config.toml
n_kv_head = 1
d_mlp = 1152
norm = "layernorm"
positions = "rope"
rope_fraction = 1.0
attn_scale = 0.0884
parallel_block = false
init_std_qkv = 0.0293
init_std_up = 0.0293
optimizer = "muon_variant"
beta1 = 0.95
schedule = "wsd"
train_tokens = 637600000
dataset = "wikipedia_en"
MLP neurons of a small language model. Each row is named by its layer, matrix (down: output weights) and neuron, and shows model dimensions 176-367. Each number is 128 + 24 x the weight over its row's rms, rounded and kept within 0 to 255. Numbers have three digits each.
After each neuron's rows, "fires before" lists the tokens most often just after its 100 highest values on Wikipedia text that the model never trained on. A number after a token or word is its count.

L4.down448:141165105131120163151128123109106137135099108136094142140093127119163128132144102115113152148114073102088141159086109129117123170130107173108126129123155156126105117139106156158123131122095118132113137116106115148135128147182160126190138136128118155094118145137153107118119082112160166130134150140113181135153093131142082122092109149138145138096159112135148118123151152182117116155116148132109126141124171141151158129149145117113120147170139129122128126143121112108156156147128167129131133100091108105151160093152136119100141127130104135185109098146187141134150109169137126147
fires before: "s" 23, "ron" 10, "ent" 8, "n" 7, "y" 6, "gu" 5

L2.down272:103081092121145095137149133116109130132090136117136147119146155137108110140073107133140155120158111117107135100117174156139150098131136128126118119095126086150122107157124109102119094146151147147121080104155156133107150138152123119132117118148116161141112111103124146159139142110140123127154107128168119181148110114117127102148107089114115121133106133118076123143102178125115153186122124105116141099125110112060179148145098122052122136107150113106133152142132118096104145114151137106131179139145123134154159096130106111110133156145136148113137136079113150075095150131140134130
fires before: "end" 11, "ma" 10, "n" 10, "time" 8, "ze" 7, "or" 6

L4.down364:119137130120143077168106100145131117159130170085118129134148140120107121152089138126151117113111104112180139128111131154144171190132096123154128180142174132125135119134130107140158127117110148151127108140131147187161101131093112145082084097139132153185109168139104110109107109134156143101124142163139121113151105135064158119147131137143075111087150122144133118099120147201110155116163163155147096125138137138108131130066135089126104133119163126091127133149128184144141133113134124141096176128125103114137138144106145085121119125139159078095169136106114156154159103159112158143
fires before: "age" 24, "ment" 12, " I" 6, "r" 5, "in" 5, "s" 5

L5.down725:155123143156145094141115143133114128175142157091101121137164100104152144133151120142101115107148188137166147161118118124157144145125128141134127181167111148102117107132148101151111126147129133144160120169120112061104131125064151153135151092127152131156115176100107129126117109143128107107176125166149138082151133127128137129169096088132127140096098145140120086134091107127081154110145165143139131123112115165122067146126136117098121157145147112086130111072131106139134069134157127192114126132159129117093105184161101172142131088140152105104127159112123115131133130138140161161
fires before: "t" 11, "ron" 10, "as" 9, "unt" 8, "re" 7, "x" 7

L4.down254:099155155120123135122112132143137157129117141143114094157120167126145142120106113124124118105099158122123131136138157144121137124146105138133162159121131167123132188140106150115128103115158117145132164135130120174116173118156123118152141152137124149122114164107114146141154126125102148135117085141119172148134136111119197122130169120119145091096150116126131179131127109081115082137126157133111075150130121127097113139192141096113137109150105145121164122104122129170109135149184171087110123091113123136148098123129140138151100114137112143094123134105167119100150106083157153084
fires before: "al" 18, "et" 17, "s" 9, "p" 6, "ball" 6, "pp" 5

L5.down20:142110118124125131134129132148146133120074146124163144168072150105121111131146116137111143122122131138086109140091107142141146158100086136169108150120113146151121125114137144120121120135157132138129122204119164142143093135113113163116116083098117124144120191114106139143100099116138152126162048127114164126131123160105124121130134131132164153119154128131095106138128156125183062109125117137135160100103091095147112135140096125161122107130121098122145155118106132122113108081116123128100126134124118132129162126146148098122114133066176166119125066120153159170141157167125141087
fires before: "s" 29, "n" 10, "it" 5, "ti" 5, "er" 4, "g" 4

L4.down874:156104071124111137117155171102088125106123152137116092096145126092153095091088152104108124121124113158110127075112095144117111106123148159109187129131163119138117102140133156115112118134091113126126143139119124122148103161152158114147140149137110152127139106135150123116111090089135150116113138093110102121163078143161118133126113133099144126166136119153118104140149111153162139183134135121110154108169133104128165142141099086146153150098131095090086097151141145136163155148075119146191112114098148137135126121134119128115118115111124129095078107148152118100094107141158143116
fires before: "s" 24, "un" 9, "ent" 7, "ter" 4, "ence" 4, "el" 4

L12.down709:121115099146126133142135100128122139085112122123115165115148126112118126106143103146134145128125118148098176107144126130148109111150148174111115110123104157102096128153168133127139124113116117125128104115143137128109082146115093158116140129130103151119140154106183126124166177150153077177102097158087141100158133150131103151120122142150120137127134115128103096113102119158088167134159113141130134120124132081094125121099167132153134093138066152182108128097138155136111149098119106118155092080157108101169131181113138159129106130149146189161166119085140142136098118117142105150
fires before: " |" 48, "," 7, ";" 6, "." 5, ")" 4, " and" 4

L2.down130:138081145131143081128120093140159129164152151161144137166149169102135109124119141125127158149136110120122087128136140092091107106120165111140164086108181112124114101140153131094094162082104128141116143138085133116156107097093153120134152091109130158112176113091125123146143104123130125168102138108115108138137097178147126135169079091133104144157134137103149109117136150170124127125125095127147150138153112120096139146135086149097183118109108123146092128109135139151053130140130161149142107139119132137109085127118141104106113148093135082112141139155126070108104127136064140108
fires before: "===" 18, ":" 11, "==" 10, "=" 6, "====" 5, "er" 5

L2.down373:129098123102106119141133164125083104172108096143145136100141138098078104105094108137105166136111143117125129127143088134075126175138181103151101123121162147142167116132153141130098160143123121122148102116137178114132147103088131112125119096160138128070134088099078123152120108162066135157122171113172112148117095102111161132129092124100110128069139127113158129138138130062122157158145151154157095175151123110150082142150119137143132132128111105105117129098086136119158117058157093089078143124130096115128121111111101115129162153118129089145153119143144121134144134143143138128
fires before: "\n" 31, " |" 9, "ar" 7, "k" 6, "%" 5, " in" 5

L5.down967:139109113128175146161144095097111147126145135093110139146135184120151126109124112126154145112116139096136122124143082121172166143123139162117149143090121165120152135110117125143113109106071103160132093119189136112114120143122141116138135137138136135089104174107101133150141099110123111112099141127143149130119148159106138118094104133119137090106122152103175127131107149148116117132126163063107132115112123115165141150130132136125153107100117079159132154097072127086143134144132132119125114114127165136101070174140125147141116092132153141140122127156144125147128154040102140114
fires before: "===" 24, "==" 18, "=" 10, "====" 7, "In" 7, "S" 4

L9.down69:109131105133114152124140147131122131100129172181106156121130135128119163121121092109114137132128131138103093116118155177151111194164114151118111117114188152090121109120101111145124149085129124066194118132117176132118129095156126132150125116147104152146100135111152114125154137121128144082130131150127078124117114128098127118123106133118113097098136178122126147114122081150129123138155133128181154109092123167136175104122150132103113139147110133164144118104109117111124149111155116137118131108143170116136171139102139154130111124146140118087106089152117120117095159156085105149
fires before: "ation" 13, "ment" 12, "ate" 11, "ated" 8, "ent" 7

L8.down184:125118119175104088127152131104138125164131107108123149122138144096106118113100127130103135137119110143129122143136137129148149134142096122125148133142096110109082125148106136147107142161124144142122110136141128109143130164141147144125119105130112155120124107152121142130149163131128143113131113128144114117118101143066149119114132105129053112125094165127140096154148125105131174123140121133159130128107155095156123124104125155127106128154157116113167111121114119097130151099150150151117127128145121102101160110096150106077121118116131116123130173104145152128110148145147119145
fires before: "ated" 19, "ation" 16, "ate" 14, "ations" 6, "ted" 6

L6.down333:127113106132119132102153171148137087095124160151103130117099152189133143156125159137145109133134108142127113128108143121148115162144112114135101132149144086124158138150146141166093138069124086150110119162127112096162114105180117083135145131158126153105101157157112131134118121127116155119143109089131114133164130155138095112080119092132166156163071149090121114175174108095171103170142128145182126151129099128159175127090136143134102115071155123109138072088130134149153113148108101148121092123135113080137120145139175148130152112178144143112110131179105125138134112146112161152
fires before: "s" 33, "d" 22, "ent" 13, "ence" 7, "tion" 6

L12.down309:103100119108140107092102079124160100134154117128153124124158105121081126096132124100127118109123105128134131120128185113108131137146122105122123141145102142101113146121073125103112101128125116127131129170097130159162077092075118111063155143134115137132123149110143185101076120123135148129135187144126136153133130148131140079135141159131135094102143137177141154137157142124102170061133127127146119111151119074154163176131155128128108155156183146114135086086090093114125106134113118117127125078077131103133149134150125110121095103182119122161185155112126173161152121117128158093
fires before: "ed" 30, "ing" 10, "es" 10, "e" 9, "er" 8, "d" 4

L6.down1075:115120110164148107144138120121120126138164126168112122155118180137125140155101141115121127114131136173158122076119183110121117163151119156156120108177099146089141159132125135151121117129127094163105132123146155153129129105143134124111155140107130151168106141134142106101126177152067137122154131104125084128118124107120147134124160104111144094106133131183116138113114095172116188130138149080123117089119145129123161141085152122150083152181159108095117151145085107138143130157127156149101137128172157113132119131154108143114116177120111131126155108116155138131137164103117182097
fires before: "ed" 12, "ation" 11, "ing" 9, "es" 7, "t" 6, "able" 6

L9.down19:119144123128142119118106145114099154116146122135164102135158194131098126095101146146125156105121127111112141129084106109114154097116165130142105119114145138091146129140135099103146111108109105167128128112126170147138104142100121138110110139116133101116141145124148107101144117144108110092091146161144134140131122129142143119132103127148117081091079137124177091177126121174173117156150143104109093105118117132106134117157095128111070152114160128113145158129151134121130129111172128140148143138111138139116133099141147112147133151108112135107104147119124150153149139125117162140
fires before: " the" 21, " to" 18, " that" 8, " it" 4

L2.down805:135126141105168166151119084107120114123149135094112110144158112145141107150120096109117121115174094107119084104122125096143123132118111127151109174086125123137153120116176107116123129139112114166121148116133120119086096109150143118136175143113074175097125111135075105099150070130156152143054128127145117167126120135094139100136167074102137139092125100158134111126120138123128139091146153154117164146132129124141124143141112160106156123103127119147171121139123142153125147100128179143138132099137152119109086207144139156172087097108119111123114143161126117120157151098133142119
fires before: "===" 24, "==" 21, "=" 13, "====" 7, "S" 5

L5.down933:101142119140122146135146111130135118125103107144149161136136163167116123125108172084130150119124131142151132099090149108127104140167160159064134119159161126087123103123131172144120117138108142113121116126149160160135101122106156163138118099118119149174139147075160138109138139102127197091149138137088060172169145143119115147093108157126157107117144144151121122132126090136149145115150131122107137103109147132127165118126144141111141147134130110117151094129151156132135122129107111133111097146127132115131098169116163103168143145128116104105179097158112103147166091130133104159
fires before: "ment" 26, "ed" 9, "er" 8, "or" 7, "r" 6

L9.down93:142116115125116111150141152124159139126090134158111134103115176124124134170141102135120130186104119100121144089121126129122120135123126170145170135143162090087141165128125097088112136128111112129158133129142186159103130132148118142138102111068142144154137129116129098118148082112125169118141129086138138122189136127110137142157119100137109114163099150128112130129130124166140076107119142120130109149129131122134160093114161113140116149154141129119124143142157151125099127156133123118104101124120150129086139145112139117110117197138073116128078114136180148125139080108124138125
fires before: "s" 96

L5.down316:162095135096133141149094171117100156119129124109153133099141125098103135151084115099146143163134075107109153097147137116152124101134159110129108100132120088084165122104110125135160091144107162122122114146119127118126141132099138110096153166145080075151133138147140090138123143128117094116119115180122161129118151131087100149113122127092159096100147144169169102105114132136107142163124137145103086144136135135136150124136134127088172138153118149132119139109138115085137115121157088111172132125135118099136140149148152140126137139121115125101088164156137139124135099149139138189
fires before: " |" 23, "s" 22, "ute" 5

L9.down590:110147152101131147165110110157165128135107130110083087145145111152112108121095138134128122105131127100126135113085136090143129139102119085099126126128081126145116108115121135155116122124147136142187117128134150101144141111094157125135062155116135140147117159130134142097136097169121115100109086128129115177155153129130130162077099133125158146159172132112132116136090128134107146105131117153141168114127115123104107159129158076120122147141100134146120129112116120089099135101153137092140128071080140108103132079175109106102134178159161115116130153130094178148121121135134117138
fires before: "s" 38, "ti" 6, "f" 6, " |" 6, "." 6

L9.down1099:123134119169144171139145126135135139109124191118110118130147111102077122150071068137104153168108134081147118094110107119128166127136157098114078153176106128110143114106123120120151107127150124108135117113096182159140105081103167143146153143133116115119108127097159131149087119145083127164122099169127121105141129116103151100153108104101145114155123114156160148112097120133157154141142119129114117107105142126133101113078142097115153080109128152101111106133092134133109127109112144108104102129123090138101153145134095125183106125108142120063093135149139118121140114143141110171
fires before: "s" 26, "ure" 16, "ur" 13, "end" 5, "at" 4

L9.down583:145165122142113126138116147152136143077174150070156125147134181086128157169118106101100169121100144119122151130115122078152177138124125150136127136142145142082136167129130145119119085127133134124165130158177088122138054129124117157144058149127102161154136107116132131129152143153116181156138124115126098126145142161124125093126128123143122143107130103165141083125101147117135112083121178088144158137115151107116166137109141118069122135071125149148108126159130160085111109136129099113107122107141119098158123131150117096149178132096152120108111131184137125118137132174136138126
fires before: " the" 40, " " 7, " \"" 7, " it" 6, " in" 4

L6.down681:095172104122111140177142133124125058154111131142114123103122108135141118101156149136134136128129140162128162118146117149129094133177126168125101127122135172093107134156127141115118142136135121100147129175117129158127135157158093084106189084120129132146136133109103128131077123138131142114096092073140119105114088134164117159153166084133157123105160098094125164158133117083143133149167142115173134138153107123104113104138101135123109108064113127155129155129124097156166092135149140093154122112142136107141135136150149108128091168134166120117180125130144122133146106127170089100
fires before: "s" 42, "v" 6, "t" 5, "d" 4

L2.down128:105107138134126169086154144131117102142095149100130157134111090120120119156161128148144130125137147156141110151121137158141156133162122092162134125085112102158177175110171153121121175123075109098145108128100143144127133156141121119096180139151161094107157130165155116073147115147147139134176098087085130099116115152108119107087171183129123106122139137116091103102120084149103160100115142129132122156136092108129079120149105069112100137160152115123091111113120160105111155117095149114128131100136111114155180125104129150116170120142146113109129093152134160122122131169118103103
fires before: "\n" 44, "-" 11, "ce" 6, "ry" 5, "e" 4

L2.down771:173103133135129099134139108130097066146107090092138132144105122122110122179136125121139128110140173068152176132115171111135103118176159126129106180098134156123084142123081153134117121151132143119112162150151142114141141114103105154115117133145128148093159105145132058104144126142121118092130125122098180145113156134065119124100076154097153120145122110119136051123144109093108094106137116110111110161131158125104143175128157128155122128158132122143069127112115114080133134112130097119116183144116126062116150122154105141169155128145132095128105118144130153114126099158139137161
fires before: "\n" 94

L2.down350:158135136142171168161107171110153092131071096128120152118147119089108139155126129142124169123133128138104147125076121122143099136143133112130123074153097142114132113164154141148137085141174116163161105134094089139106139157133138140140082141132148106148105134138142099143172192159067146134088136101149101094167135123125121151155106115137185164121163146131151138099161139105137155110123125116119133143098126188133123128086143145130128126150127096131121103161109143102107151125092139088107114121120142109146118126135123150098119092123126083097090139125136098151124120130158114133
fires before: " |" 41, "er" 6, "ing" 5, "us" 5